{
  "positions": "rope",
  "qk_norm": true,
  "init_std_up": 0.0177,
  "beta1": 0.95
}
MLP neurons of a small language model. Each row is named by its layer, matrix (down: output weights) and neuron, and shows model dimensions 80-207. Each number is 128 + 24 x the weight over its row's rms, rounded and kept within 0 to 255.
After each neuron's rows, "fires before" lists the tokens most often just after its 100 highest values on Wikipedia text that the model never trained on.

L6.down866 [110 156 129 135 109 154 171 142 150 106  97 135 117  73 162 127 140 150  96  95 127 185 136 159 138 113 139 153 127 108 115 109 132 166 143 131 136 137 133 174 117 174 147 105 122 131 140 134 107 124  46 176 116 135 159 123 120 153 113 109 119 164 128 120 138 132 155 117 157 111 114 107 130 160  99 119 139 131 115 117 129 154 134  75  96 146 136 124 115 143 117 131 134 173 127 153 125  99 138 105 147 138 127  77  99 116 134 120 145 120 132 115 129 136 126 105 119 135 150 115 100 121 159 113 180 113 126 108]
fires before: "\n", "=", "\n\n"

L2.down950 [ 75 124 135 106 171 130 123 113 115 140 149 139 105  86 106 125 110 132 116 148 130  98 164 150 154 164 143 135 110 118 138 156  63 113 148 122 140 130  79  85 136 126 105 116 144 133 156 140 123 133 118 119 153 148 142 154 124 138 111 112 132 147 137  84 163 175 132 174 144 122 116 144  96 112 131 102 141  97  91 152 117  51 118 113  98 115 115  99 100 143 144 129 123 118 150 152 142 140 125 155 134 128  76 142 127 139 121 122 143 139 153 122 115 135 136  93 132 120  92 131  97 136 115 166 142 122 155 116]
fires before: "|", " |", ")", "–"

L2.down946 [140  97 154 173 126 142  81 152 140 130 134 135 132 121 126 118 109 116 183 113 144 159 141 120 143  74  92 123 130 150 145 116 132 131 134 104 122  89 131  90 167 147  63 130 130  81 175 125 127 128 114 127 150 141 160 155 107 134 133 174 128 153 153  94 123 143 105 124 169 104 160 121 139 129  85 138 155 100  99 133  98 113 139 134 134 125 153 124 125 104 186  95 157 119 137 134 134 122 156 126 125 128 146 115 143 130 125 143 162 145 157 149 150 140 107 162 110  96 127 124 110  70 113 103 155 112 141 141]
fires before: "-", "E", "N", " the"

L2.down845 [ 89 115 127 143 128 143 105 115 182  99 126 130 122 148 149  54 127 101 123 166 142 137 134 108 116 128 141 126 115 150 118 119 142 109 119 111 108 168 156 154 112 156 117 104 135 120  96  95 177 112  94 110 123 144 109 174  87 134 141 117 117 145 125 127 110 108 137 118 139  96 133 112 139 132 113 136  64 143 134 106 134 159 133 133 133 142 142 117 155 110 177 197 139  96 160 134 117 162 133 164 111 129  91 160 170 110 139 158  72 132 127  92  96 126 139 120 127  98 106 158 136 118 167 143 131 129 128 127]
fires before: "=", "The", "|", "In", "-"

L2.down356 [122 125 142 108 131 120 105 131 102  73 146 117 150 123 100 129 124 126 118 123 127 111 139 191 131 115 113 141  86 125  99 194 108 124 155 120 124 172 159 103 146 128 102 125 150  74 128 144 127 136  95 127 111 134 128 133 166  94 106  90 135 154 134  48 104 141 159 143 182 113 122  86 120 118 103 185 122 138 123 172 129  89 145 113  96 183 104 136  97 122 114 110 134  86 142  92 140 146 104  74 163 152 155 128 118 166 116 146 106 127 143 130 147  93 106 120 120 155  97 128 134 130 114 171 153 139 140 137]
fires before: "-"

L6.down59 [127 100 136 132 100 179 120 134 141 106 109 126 133 103 115 111 214 135 153 151 150 107 117 124 100 150  71 137 159 142 181 119 136 137 159  90 102 114 148 125  91 163 156  97 109 160 101 147 164 147  87 140 103 119 143  63 127 164 127 120 154 176 130 124 128 122  89 163 133 176 111 136 145 133 124 138 127  96 130 121  85 123 182 109 174 136 117 142  78 123  60 184  95 144 127 134 120 141 129  94 141 133  98 104 128 134 132 111 161 142 167 109 152 126  90 166 157 146 123 104 119 155 134 161 123 101  82 116]
fires before: "=", "\n\n", " The"

L6.down312 [ 91 121 102 106 149 127 106 151  85 130 104 125 143 132 141 124 109 142 161 119 121 123 118 112 152 116 103 127 127 126  94 163 109 143 116 174 113 117 170 105 138 150 135 140  95  92 150 123 153 130 117 146 134 150 117 137 113  71 110  97  91 142 110 129 141  97 149 128 134 160 120 152 142 157 160 101 133 138 170  92 141  44  97 115 107 109 115 124 122 122 121 128  56 152 126 125 121 134 151 139 158 124 115 122 154 169 108 134 102  91 152 169 152 136 161 150 135 118 164 120 143 152 131 112 139 148 107 135]
fires before: "-", ")"

L6.down1252 [ 95 135 109 121 171 106 126 133 124 133 114 160  97 156 128 175 115 107 109 123 137 109  98 171 144  71 153  74 155 155 112 160 119 144  97 181 156 131 106  94 162 176 159 103 130  92 139 134 133 106 132  94 119 157 137 147  97  72 123 148 146 124 133 167 116 149 127 124 105 143 114 113 130 166 130 145 141 170 121  86  82  86 129 148 152 129 124 132 128 119 114 117 108  82 150 129  85 103 132 150 123 169 130 143 148 103 147 128 122 177 120 129 151 129 110  95 129 141 145 141 115  76 100 153 155 125 160  72]
fires before: "-"

L2.down374 [131 119 148 124 157 142 126 137 144 126 150  99 188 129 157 145 115 109  93 139 116 123 142 117 132 161 121 127 101 151 110 143 104  93 122 131 118 107 113 117 128 143 110 105 109 130 100  87 193 117  91  90 173 120 110 143 134 115 116 130 138 123 118 100 143 103 127 153 121 101 104 131 144 121 159 122 115 172 135 112 144 124 109 114 123  77  97 128  99 117 116 146 125 150 127  83 112 139 132 116 136 149 108 139 106  98 139 128 104 128 160 136 125 113 112 157 108 143 151 118 133 148 193 146 117 122 107 131]
fires before: "|", "-", "=", "In"

L2.down732 [122  75 134 170 118 101 105 126 148 104 162 100 111  97 130  55 111 108 133 110 149 143  91 118 153 151 136 122 137 142 138 132 138 130 146 105 104 147 130 101 139 120 126 126 118 123 130 126  86 124 104 144 159 186  83 168 148 131 104 144 153 141 128 111 113 143 145 124 134 165 144  95 161 127 171 135 101 112 119  51 135 126 148 142 134 160 142 160 134 124 166 123 159 173 174 112 131 117 133 114 157 148  82 140 146 146 149 123 126 117 131 126 140 132 125 101 106 102 141 106 104 146 147 128 118 104  92 148]
fires before: "=", "-", "In", "The", "|"